MLP neurons of a small language model. Each row is named by its layer, matrix (up: input weights) and neuron, and shows model dimensions 304-399. Each number is 128 + 32 x the weight over its row's rms, rounded and kept within 0 to 255. Numbers have three digits each.
After each neuron's rows, "fires on" lists the tokens most often at its 100 highest values on Wikipedia text that the model never trained on.

L2.up1273:079140115154109225081184172117160123118169151107129151064137107178157112132158103166133182122141137208185136128182143133119092147133166166107115114127103134130121071108107104123084110095119084144134147098072160088156111075123102142093109123147133137142120092081169185162111140088146202110
fires on: ".", ")", ",", "0"

L2.up604:129117092185081114091099126091105152177139098119128109094131184156142127126152168145174165190180156178159132111136134131081141127101157092065134127108107099131145156110057104077185165128174144199117050143126153118208117130102144169148138126169105125152124164150114088115137090075114149127
fires on: "ers", " of", "ports", " to", " and", "ors"

L2.up1655:108155143130069141106165126129165164133099103189160122142101195150202161156178122124134138156159120137172192137142173067075103142130142089104174123131122061093117119113146141136164190100173112126117081148111153143115215147041173120123112143128149130082161102091116138130121131109149097164
fires on: ";", ".", " ", " |\n", " by", " the"

L2.up896:133147115150075148159079160177201075149173055127138083099127120073172120161102129118179130153159134105139142120131063106120145108064188152175101145106139089107212115115107125089116141144172129131105081130079185149096255066107137138125130162132165071125100119171108101195131164130132121208
fires on: " of", " pres", " among", " National", " res", " Legislative"

L2.up1991:111075095141144137152139080142122084090100112138191159118165103169105119098145156207078151126156121201135079054152119143160114137223070095079056142161112163157078116073136155160151148136103149131121118119156155118132129092058192106109120123075155163129158110072064116191128150159127182095
fires on: ".", ",", "-", ":", " rel"

L2.up369:152140183167158168138184131111148060093205142163182137127128158103135116199139144181125154112141205171119067093119113147066097106078162106124127142141116087106146105141156076032119173122105124142121125121092194174153165091081207146117194107157103067119168063122076186118145136132155080119
fires on: " |\n", " /", " Length", " |", " Chart", " Time"

L2.up441:122117110091106146093104161227147156103135094126135124088102166140111132088148155153142144134135108158134100132174150135139145149126154098111165155218159094149120116087167159131172104160124114105132097102105124238141124068087168162113172113217090146129144127143062115091137158097148142137
fires on: " |", ";", " MP", " D", " d", " l"

L2.up1833:076086108150113152076127172097098129061051118170160137161128179132122140065130156118078176162120160135141080143140161078126133143158177120068134190124070116131135149096155100047111179137159127114037097145131148134137192147092146147178135116228135104119075107090125153150135166149150181098
fires on: " /", " a", " and", "–", " –", "-"

L2.up808:141105092145149147092175113140179121071140132125150152134086128158140123155100165153053150194109171152128118082136085149110081150173132158114120123122110097119134091081143075119138149166131145121087145109126110119195167128035173174136114151179130142085136140117128123142154084086108117145
fires on: " •", "\n\n", "-", " /", "\n", ":"

L2.up2016:103096124182122171074153134083115152111130129117167092180119140136173092155174142165098148146152118111138111191133085144092165125138152107073165073124127094130179154078132112098108145080150139097108104125136122127115169134115123169115104154140108141202148142134143105116148175129121116129
fires on: " ", "0", ".", "-", "|", "8"

L2.up631:125162120101101147175167149161120122107135112121136136161113096137140180126188120124132117126129125129103122121131085151125094146122161093133136121094140140139110052112173099192098141064180161108126097173149111131167156150143120165055187175179089157165130174143095100178121148185134142154
fires on: "===", " an", " based", ":", " began"

L2.up1264:122131065165117149091154115174137017082149142078157099083152184128169087082136127145111110167152149173161082109145147139110083183144126099084177128142166092138125167094148141121181140151119148143149026179115186218118113114102124166112158165117100119110142090131121085130147066116140065150
fires on: " P", " p", " T", " B", "=="

L2.up1761:151128059118166136124140133128221092128178115109110141108157075134116115110111169151119126138155183149123081135112140147113157135148132175134175135125118022122198141119157124068093184130159113202117144059131136117185160173098159125193093093084098173146095155125134146146161115110120130104
fires on: "rit", "é", "al", " Val", "uch"

L2.up2047:086128118129087147120133143146097122093147095172181123112130177141201097120145128153173193127158164120151108098131133122128155147121104104093158096117139146136132197133093095094146151146107112137127020141167102130178167076109177121149132099172182080102071056136135127178197144108178153145
fires on: ":", "0", "9", "2", "\n\n", " well"

L2.up1256:118087140209142138089116126130091072155155135156165176099136149135166125103162176112121121178106137132144118126107136117120110110151142143160081075164074110149138142083158105117139075146104152184157117161105098126148102079091144081124136121130138184174096122178078142129159132105133129126
fires on: "ach", " around", " Band", "af", " Peter", "ort"

L2.up509:125156088146178138194140133217183077098107157160154126125130105128155120063176120142117156083189125170101099133158125099166062158133092163108164089173141096128119101068165110138119199074145160120140124066125147118170145123141065133095098164166152139107177135118159149106119179125130147076
fires on: "-", ":", " role"

L2.up1389:141189130108107150183163140166156100150185101081116096135130213129159078151132148178167163141163137175240059149158129145064151117116116182082106115150137146157114092106147132166181143103110139104118143118096128139116121115079121108121147138150098095127132125128146144170093104122106144116
fires on: "i", " Li"

L2.up1992:094155137049176162134168135103179163114140127160130090167153111145130131157139166097133160122142108127156194151220130097111139122087141082145158113122239103135124177144137165113111137121144144092116137080120175185161152148097091141211148127103154080124176140099154166185115188142092089090
fires on: "\n", ";", ":"

L2.up950:088134120125100150125119174175127076023116102139150168095133158086145128079103144123188184138153136142164098131160142095090068127133202168142125190160123080100158111065072126119158158105144174145114069130162125120152164122121167110103100107151191113159141148114200132194119107130144146096
fires on: " |", " as"

L2.up876:128106103149110145108116100133196094131115094105168057093136179078096117140094117161132095159121111116212166153178141195153118146154135152127065140103108069152146142118077120074142172136110121127215089137100129154127161015086088133167104083087117129119089157133080119173125131142140144175
fires on: " have", "==", "P", " has", "==="

L2.up1400:093111149179046148147167158165142100103088116102143133073204118161166085052083088131153155164169187115147135106203106127155153118108113125152096124148132106085091151110148159095161183112085109122106119134166203141104135151134108129088108135149165123096147089117109140137159149141150129165
fires on: " was", " is", " (", ";", " has"

L2.up137:102125088142128149105133084135148128078154146138158098099139136077134120211160110143148176209097148174164150133089150163159119143120088122147082097102094113134140100085073117131137147094163116109061089172175117126143166143035123177102077127132093096131104129122120141126184172173115121123
fires on: "-", "born", ":", " Born", " Year"

L2.up2078:113127159134090144084173080120164170166141111154167112096076151110216103102169154118117172139180136141213043106156118136111113162103177087120165142088117091159133169136100183110126181162148089140124111157077225121170109077104142147098144115164124111101147122125128185100099161094152102128
fires on: " |", ";", "."

L2.up2273:109115141161134130089149129137110132144110056119146146162132169056160132161175143155083121128093151113182149071110117147176108141122122089138172128120093100120088133104035169086144202161130154147191117169124197122139161129090085175115116143126192154175132111171185107168115179108136052164
fires on: " at", " on", ".", "0", " to", " for"

L2.up1510:166183125117078146101110153094128124157149107117121118135116197111129149096135100147187204202127166173139091101117108142152131156144108129118137111090117132177098142077088137158105123150131134154139122153099150147135136123134145165148176166198022163134203083099157093121124119061150133176
fires on: " to", " of"

L2.up128:131084103115162166116164129151151154120140126161115094154113142157157070153168151170069173184046124204123113107153120104134121136164177141107151159178102123102158066091180115133123145103125130144082122021096157164159091083082115149110141134201112144141155102121129106117129113116113103167
fires on: ",", "9", " population", "7", "0"

L2.up41:080094084173112170123152162092170057115135078130173135095146132135147149067167117143144181146119156149119148114150169069083111149181170159070103109147125136118153187137145096085148167137170152128144047108151105131161226120064190105081160133160155146134134175128134150151199096076150104072
fires on: "0", "-", " office", "9"

L2.up1495:115125117110125182117187150174182144069117099154165144158077168131142100079116161139159150156082125191115094059148143123055078180121114152077139152155124107118077139099062075118102120141108101126127109108150195130100098141042199126126146172165154123122147123124149147161153152065131126100
fires on: " by", ":", " with", "rait"

L2.up1237:118152132131106121096161154120117133134033112137133093069122097100138116055173161080109135145092107135114083155163157077154122132147123171146122186122116142085047133158113114159154200135170171160077085214076155128126162091099150144124133092094108119102096158140133150121091184057114163177
fires on: "ies", " can", " make", "ines", " makes"

L2.up1059:118175122200133101107109156127140108128131080110186156116078120043140131124103120120152115126159109153176151108121151169174147100100159242168093086134075109181159102112082165167128108106171085132132114114114153133121132098131145165122130115126166138119082156053098116167093083096147095095
fires on: " that", ",", ".", " his"

L2.up1739:124129078175086133105148140154164086121090069157151146123080179141135120114090148110163166144136109138160134103094156141122078130117130178112156090168086085150108179122161149129160180122112127161123122145133150101129167121080120098112127145131086136155144056086093104111178112096106058122
fires on: " p", ".", " P", " with", "p", ".S"

L2.up372:079107068180133177137090126140118086072162114166167119101118172143151099113113146135106085118107103127124121099186163129141080143120179130157185145161132108177185122130109101082118122102094113144130089154130180127191093064119095099096141116129152121118095100135079122151137177097188112190
fires on: "P", "p", " Sp", "-p", " rep"

L2.up1191:131166101174144131130111151152128130123160132117103135098152073183145118129159103168161112143156093141184168115146155132158119144130145076153149111136100102108112129091107153064208202157161139134155123141148179115163161070142083181058089122110152130086111059115145165113153232174145113158
fires on: " (", ";", "—", " one", " "

L2.up277:096062048158055188064188167128135123110098162129162134113143197185166091095131126109120135225153132142107117111143101086095177130167131080111146164176150108115148147123152093173110159154099083088123099114157123121168171122006139154173106167150133136127137134067135113114182115108145166120
fires on: " d", "3", " /", "8", " composer", " p"

L2.up1968:151140157070148140068136095155160121110195124142169110143069121123126096122106118087143132158091149160120112122118126132110159118147135159103188156068153096130142218125194098165128148104131146056099169169132172099052148166155129122067150161161128126108105085107088152140063091096114154108
fires on: " pl", "pl", " Website", " Pl", " www", " colle"

L2.up748:194182175161144124148080126187191114154151125119119167105129168131184121116145142148158140150137109124157112188134105073084148085123144185115180155164078136138128133088152161130129170141124131169149133134137153129111162151084132104051150152143066143138129027150203176128116143091114078161
fires on: " J", "an", " |", "i", ","

L2.up2263:139134180109099178117151118066177171124160120097149109132179141141137083115151143122125099111153100134206071106171087117138138124154203208156209060175156116126139158117134124152102105092132067101162135169091124117173135173100115124109170135119135110097116126102151145145144116038152117128
fires on: "c", " Mc", "ath", "ab", " Mac", " McC"

L2.up94:035118145142118153116158109136158135153091130142144098116117153165174069201142119160094129173198154184185102111172162160099165128146087152107166141162147147087111131113145115135195087149159126094095078084133110144143152068086150080103106098150122119018166065123064139151186166144153082096
fires on: ",", " and", " most"

L2.up1868:096120136120141128111152163105141141145141095095162099122129120106121115159185149128072175143121103167146168134128120134112119114137114139140137034118155130135166162106150068152191167161141112132137091094135124159101133080083168125109142078093133084143135055095134141122133156127125148126
fires on: " is", " when", " as", ",", " at", " by"

L2.up391:173149122130125120107085113094153144170168116122159146095065168119160124157159136098112111182079115126178131152112104085117140096075137177180088122142099095147172126121095111145146136158168112156120131118120125162157115147157128114165137145143126139116125088092137105107146133159192096121
fires on: ",", "The"

L2.up1082:108154139171128160085195155132158106147141140128106117107101115137165111182178128181142129148191208147150064094127148142097151182140079125049141102100105120138138118073136157151166176052113133115059094054122210153140144090072136156117113106180112170080167078144124142143065121136164137127
fires on: "\n", ")\n", " |\n", "|", ";\n"

L2.up755:101123133164115122119121155136122139150133146117157133097100230075133138169148132118160117136151168134141109104129192142060100191106185137154155114153112092180155183150156167175159108116185113153124093130082117151183172122112150105072124186156155122056120095172059083167159125079175154123
fires on: " and", "\n", " |", " from", " two"

L2.up76:151137107135189157159147135209132132067135134143123174094147138108127158064139106161136167189097173185113128068127135107108126133083113109136141124101130098199105124120090104154167156136133152178143078115119136190180138148103175166185151074154118096106203106108114154141136148083134100089
fires on: " |", "|", " to", " from", " just", " with"

L2.up146:097190097091121150107171141155129121108125157119126169172171166076185084131154116100169184127155104166105131164123127132088141115092145127093122137161138085119161125108166106118134110143164111099120092101115133107161100122116101154094124126183114091061116156142182166148120132135134162143
fires on: "en", " United", "ill", "per", "erson", "osen"

L2.up2241:127138165127028183095164132122142126131130163124193097140112123106132076104092093176105160116175159142209110133149084139106099140142232114090191134121148107142142176123137121077084084124128103125100173110103141092126163129114156202144126178165099132085055131113166098144138181084152156136
fires on: ".", "′", "le", "″W", " Website", " "

L2.up1513:188145172158070122177191108096136115162134131131151135171088149028130131109147139128227133178092090145135117103089046077181165116088145172139125144099079125185088139150119190142157159137165087157107096124119133178146149137133191101120156148167090165130107140090105087123176124093119204079
fires on: " to", ",", ":", " |", " /", " and"

L2.up1289:184159147166048116143123140125142150068087082138145120110168159074112152140150151142078131155134128158176114124180061165136056152035137107156081101107159110151127114120193101199159187109142114171164091094145078143086107169137109115115116135131136117169141151074168119143157140128129100104
fires on: "-", " of", " from", "|"

L2.up1055:149142096075099165072117149165203096140163126131150151172148127109133121166160148131139132112127114157150086143119091096093088137084161131147126159135155102109130109115133167113128174066119117111112154081075198143138192118073144111102153149159147159080149119138163174087130137152131115137
fires on: " m", ";", " fl", " the", " enemy"

L2.up594:150160143158077111148128104212155117129132106172093127139122154102090130068167122112140143178129112122157110158117125106105067150109174193145147076094079073184120070137079174167121157118146111166125125108158125156066170079121157152190137143162113135213120157092168109145108158130143110131
fires on: " that"

L2.up172:023128162098136130129177079166170140148119081134112121127106137118133123133123133127145150123186117092141113086158096135110154091106116126127136161150220156145092141126130136147168193107183103140134042138111158167177150152085116112139135104101128155127200161120152139156124150123153126079
fires on: " from", "\n", " with", " received"

L2.up1869:074085146136128144153090154062112120172138142111122083078152117093115146104144136146110188183147124155170111126140047141107115135119144141122125185130097132158125048105096124167106100132190158130103109152125116138129165140090134155124179124129183173122188141133122132174144203146133131144
fires on: " as", " to", " –", " born", " -", "."

L2.up2180:147105132104151122171134130174152128096170134158096146169155069096131150090125146087112159206118181160121117126083144149078125161126108140082133107093104098086108129092098059050150099091146140151115145155159181180098129140057153137068167124149168108085118088176172130194081150121133152170
fires on: "ig", " in", "uc"

L2.up1570:121172100133088139114148132151191089088126096135143135150160136076127146116239113128149155186123106106138154119126066162124114103161093160130091114121098147133118122171111169155170180079182130153191139100120171183141183054106172220121080182108049134111107175130135107123154120145109178101
fires on: " an", " =\n\n", "===", "-", " Canadian", ":"

L2.up1619:072115078132128144097144165176120104154123092136129097142131120137151113163180165136136178143181147113142128108113135122097126117149156144139181047116142111111176127104141132077163126066142184136109115097109128124092214102112129155105137118121131167108093119099120119109134124125145174143
fires on: " of", "er", " among", " number", " few"

L2.up898:135188190091086161106186149085153167120109115103136126118117194094157162132118153136091118140173126159185107199170199189102149127074177154105190145137116073137137102121079165165167179133194115125147112165108221140091130124103135105110139202127064131112107086124084144168043227042137140135
fires on: "–", " where", ".", " .", " but"

L2.up192:090171152153188175116207105119122143115154120102174156071132172149155118124120136118107163128127167121068133158133094086125165126083145142172126134128127141126162106153135172116116189151135134095064089147131138145143164163082162120120126141142136081078097132132114118077139130117158152172
fires on: "==", " while", " before", "1", " his", " when"

L2.up693:138115156120138162074208134122166110132156093157153109102100082154136132096181114133069141198137105087111135142129098064147159118112115110113131121152110110142153164130153122116148145088165128096131089121154142163134144096113121129140126114144147141071159137094141128076138109161137074179
fires on: ":", " when", " as", " was", " before", " became"

L2.up985:073132119079140159116118104142159098061171109140147104151103150153065152159097146141131107127181169153103145129172112172102114126127128116115187098095152131077180160087047054139163123102134136119153112126116129141113151084121182140099111090114128131136164131138112120207105105131140204154
fires on: " out", " more", " Un", " un", " Out", "un"

L2.up340:106147079173087133074151148120115113111154132093155135125076126124133132063192216146149154170119118175084091112178110131065135118143123142182115115163104124155122165087124126103184100169190190140210125146077173255122163086129153202187122183075145098161101134096157104146169107130095149139
fires on: " |", "\n", "===", "\n\n", "0"

L2.up544:184119152160148141185126125082143099122114133144171128143098075169153122089080143170131179132151117141143132180170126143139062121140116114113139142151126118117041079122102073119119119042112160170087157142117155111074129118070110122113116077083142130106186083149113186155133160136099115131
fires on: ")", " in", "F", " He", " on", "1"

L2.up1672:131179088175098121121127147156143119093137133106114163173159191144102158111113121145167120155120202176113058139147152134111081096147116122202130193199129125111110087120122169157092105140113094178120094145105152174166146111088123140059179201166132129145124077117096164159136076123163177184
fires on: " R", " MP", " P"

L2.up1945:154106124166145165120141142144184107046144137152127109106098160105169117120161166119137130189149148127113119123153181064091135143163150114131100130135096095148135183109173124093083114109149132131072092108147175162116191115066148120119161107163161109072148148152147179122129092124156133100
fires on: " in", "|", " In", " |", "\n", " medal"

L2.up1647:151125165162081157079123166137156121092102108121221133125111144177177130130129172108203169133161145121178114109142161114063077139092161128090114120129131051143129113099116104142112127154169090121090068175106153133137125173088128181143213160135134133083104120111109116180090188112132122091
fires on: ".", "′", "'\n", "\"", "===", " by"

L2.up1610:107161115123095145099146137081113136107124088129143174159061135073164106139122152110175142157100157105112090067165119153152095146109091130159129110135153127202162155097137192157138121119163143208155092128139143144102161123110164073108185179146122104153157176151147099181059093089116135202
fires on: " at", "==", " in", " of", " where"

L2.up1043:132200139128096132123191134146124119166136094124126135131106121119092132075219137163087191143119140111167124131134141161132090123109100078163150121135127119204158070124121108096114120133142127082168060135174106155155131109118131098120177133137152111187168091113141141137181160160129056082
fires on: " while", " when", " how"

L2.up659:105111135116118166094126145101151154101202109144180131123126140144157118081143155151128160137172105109148132139124113129139133127165189099121139096154119076100132149092067130114095194077120075147112091114086142066157166086102076152076160122154107128148124130100160182141097150081160109111
fires on: " |\n", " |", ")", "–", ";", " ;"

L2.up692:150092143099112140105122113110151153116105119126221110143076186156173154156112153181142224128123113140130084121160132171102087108121170106110098123209128087132128138093129135087101111092148111108157065209092146121169156118060158187239106168133111086155110168165098089162119134118161088097
fires on: "-", " called", " Title", "/", ":"

L2.up112:147071117088147118130130137045173149168134125165170102137131220130151119156135155124114202191176213135124087084130067098100135138144092118101090162166116121084075118106098121088116099054127122168137136117146111137126146087100203126177168148145118101106083133204081108213118138058146101107
fires on: " on", "1", " to", "2", " in"

L2.up190:101171109140180128138148145144121130040061140122174132122172122165134111126153142209086104165090170137120136169147124099158125157072104119127104047104114140091133094104190108143096178101094138133128126105113175148096147142088193144091124104170129137103145136120129205085121185159110161115
fires on: "|", " st", "2", "5", "8", "-"

L2.up1963:118149086151123149116106125097197141080187128123146170139125136091118129118141145213166118123160109104176080118195068178106118162133161188128129085087097091112177172099123122192114145106141143115132128090079107106117112149102179147130167122130128141119112095146156142163087147151160129082
fires on: "al", "ah", "-", "é", "ish", "ach"

L2.up400:136101080149100150100182111124158134096085108154167148119087142100255129077141148160142086175164185113132116112141153184125107095078036109089149138205066095134105118131136105110193173116222135144095108100128137186135109070117154151172133127151094175111089148092107166119067129130125091187
fires on: " re", " |\n\n", "|", " On", "\n"

L2.up1562:094120107118138143142153162146111147116142143114157098125108119087129145165209131170114115130109176120102118151140137196136119103182168111070174175193116124125056092125136148095171163083190163106126064088099165213091149081133135119186128124094075140155194153149079106121106204129119171115
fires on: "|", ";", "\n", " r", " It", " based"

L2.up559:134144058125140122100139140107117123094140151147126219124124109173135137092116129138111114167168085118169143089086135137141157118061173083145150105094145058159087163096103105145155142119119131147167096146070252173121147119079151151068174152178119108099153053116146167157122170098137137160
fires on: " P", " p", " N", " n"

L2.up1530:112132077169120144107134143174185067119115085143176149089133159091136104136112125183119095189139124185158175175115173116104140131118088148171107051180130110089125141091105045147143191051146100153146121104155126117163183042128169136102116145096093148106083138111150189098192176124155171153
fires on: " |", ";", "0"

L2.up2133:124129077133137132134142102191126115098108087115157125083131111112085129134133145181153128074132159162117074105149107119111139121168109096121151111147094163193158157130079081069166107132166145077111080166097121167158134135147110132168165097080140123077150115142156155152043170140129166170
fires on: "re", "in", "un", "ain", "our", " per"

L2.up1918:087141105122137159065101107135132111143124125159140136085123159111147147104146125149106083175130153128189127139136106167116082107165111126146189107194147087148111128068118124137113111150115110127153121115051162144153135064091153192125106088153118136096074125091089188113077146079152104165
fires on: " |"

L2.up965:083129108144112193115123215156142151135129124065155157106129120121105094076122142120114148134174100126116061068146144131101052150143100106120148120131126121101090145058142139081171142125115158166132112095071142086116155076094204183118138096139125147136167137149108150164130155132113200143
fires on: " |", "-", ";", ",", " ", "2"

L2.up1700:139110120130110139092146194104181118133106057149122149160130133119170103087156156111117175125078153123114106070154120112039077122175159160090137124219140068095201113045125097188170116111148155129144087127144120153148140134074167125192119163108130161160189035194177133215104151055126127096
fires on: " as", ".", " by", " |"

L2.up454:117103136176089175124126152122165145125171137107179109075141204156161073086131118107197145179054101164133116158136133142085106125135145180176163117160129109135101149139164160107101104107102142076081120099090103114108152116087175132089077170157131141096109157147128095216197108118174127075
fires on: "3", " /", "-", "1"

L2.up317:089147100097113159105151118105168103171139121116110078126087123151064087180120147150176090125132126150114100126156116133142172141178140069100196115126160123170098158147157134160163123124123109096081095133105114112064152107126128171185106147082145100111149055090129117126131159182120124164
fires on: " be", "ul", " /", " ft"

L2.up297:119154130097136155084145125122182122113136094188159118141106150118222115153122119128139174162150134155184138125114084122106153142138112181105141087116119133165121157113111155108095140140170109170192116136140126161198165075122173174146106089143074127141128146106079122198140127116118117154
fires on: " |\n\n", "==", "\n\n", "===", ":"

L2.up536:127134164151118142120131150084133101131119108144141135103149170137158135255165115171153175182180207159143132116116142197110100137153130130099160128123166102127129150114073096143163106143140103166189054138113140156165124137147114126116046049161097074106111132116102110150152122164144163148
fires on: " and", "ely", "enia", "y", ";"

L2.up1076:137125094130151161127146166089130128151129120111142170090115138135127106096114169168183199179074088141146101184108168152111147133157112154129156117119083105088138143098094130112094151133123160163088091083093208143148130119049082139117128126126075160126120109147163147189141116068153129095
fires on: ",", " .", " p", ":", ")", " ("

L2.up109:123119137171098104159154133098099090143098093142127119161103147041119137123158161105159147156107110134105141096112094127189126130162145157135101033152096123182161137170183115144190173107164152206115127068122116125177116112111129141070100144139154133081080116069123151122147124061144119092
fires on: " by", " a", " as", "ed", " to", " the"

L2.up1160:085094146170115159147134114109116153104064137188149110108085139052163123120130171127077173159112186125107100145174156113127092142161091125148097122104139122116130115143239103090129146090141106116172115157167112155118135142092178136133173160135182089066089110068098121111137122156126180150
fires on: "-", " born", " life", " up", "Born"

L2.up1268:165117122151087156113176116098168101163088116151129136180102181154118165228139113142086140188159154149125077104126113182116104137149108116085126130139184113135137126076170154137164123137159171170130150081078164225145148072114133222126094136101106155131216129066126140135063098135128117177
fires on: "|", " The", "\n", " the", " two"

L2.up770:111079067138087138072179137126176124144124118128151105127125175080129146134193168173148109176174193121126100127127173143161187147146130132131148075140138105141113222124245113066139140117148137127129088108056121104175133074125108108127151154122115178122113148178094165138162095150137138077
fires on: " of", " |", " final"

L2.up1718:070147116127144153109150137104103142110162107132218165147144165095107154094177157185106153171059129130162121106148114058128129133111187118198172193172102094150110168117107098137096150031153133162145147145121143114133153140123121093118174144118132145137186131198221132159159102085137065067
fires on: " where", ":", "-", " in", " when"

L2.up635:165151124200096169148140137162180149119103091156167151093122140183135123135162130249097105139095144139191120119129126121102148140127077126128172064170081076142111150062148180124122123165072114129127130045111181154117135096087147180119122110163053141111114130132172162102159113084160159154
fires on: "C", " cr", " Ge", "ri", " |"

L2.up1900:058136123168133143086088121103167082151157096148168102114123146097135149145148103090147125127116192178187100120111117161085088180182170136070137150120121086135130129064107128134170110128146119136119114137081190178137105062106201183145108108147164160116125110109142161127119123135148084107
fires on: " |", " the"

L2.up1111:166170153127094112178148155127158104091097104131136077163148125123116137076119119125108245221170194168109095094165082117031135103095123159085110136082105152112117137091114165087150110158175136146105146148105189142091112105028204129131190203159072132139105122179087115228116142087139157085
fires on: " by", " a", " to", "),", " is", "\n\n"

L2.up1056:032124127093110149090145112136140111101147080149138093105138123102113151142184160145077156115176095132243152106129108124095090117128154150150127162125112065144116136125065177220087115102143110136155095094080147154134119144112082170128072148152164151156179158105206149157104154070148135095
fires on: ".", " the", ".\n", " that", " his"

L2.up1834:130121115074111165096192171175144173128125118141172189141122163175161097167138154152155207188099146144103117085118142119063075119160121170157143113158104123075079133084125069170129124129159124132110103140166117093168122168085233163093130131160161138151083173119161133119165122089164142079
fires on: " by", "-", "9", "3", ":", " medalist"

L2.up1379:109173120143193134135175157123058135066163141127135128121121162169157110086047155151109179184148152145113065110156088113134111134120115155090117182103097160172078142132122112099130173120168137123093128122131100120182155169138137077145151119177135103152128094131124139120138139094153075136
fires on: "-", ",", "″N", "–", "+", " April"

L2.up1557:163180115140122135129088092087163159139151101147113098103085127125191128214125152135098149193165133145104087115124057184134209142127071106124111114109152094145096116127130113035141144136127153142075121087116175130118222115087085111140209146182109142104185143070081118160095137107109075159
fires on: " in", " of", " mi", "3", "6"

L2.up1270:099136104214095159126133180162123110144170101114125152100058116082199103094121160153137148130166186188095101146138160081088110123151174119175066119149159120088107121137183069109143132124169094075119120075096121174116133072108160114137127144119133152131097095123127171116122155159131077101
fires on: " |", ";"

L2.up1430:110138106090035089169163110133159109160134109107173121154151095123163150168160131156139182099139167151145145126132166067137104101107133090116140122142167116205056169120135210152122135065153161162131137162172137135112133111184133148144128100112142096101084175095180172130052170101148151138
fires on: " all", " different", "ate", " be", " modern"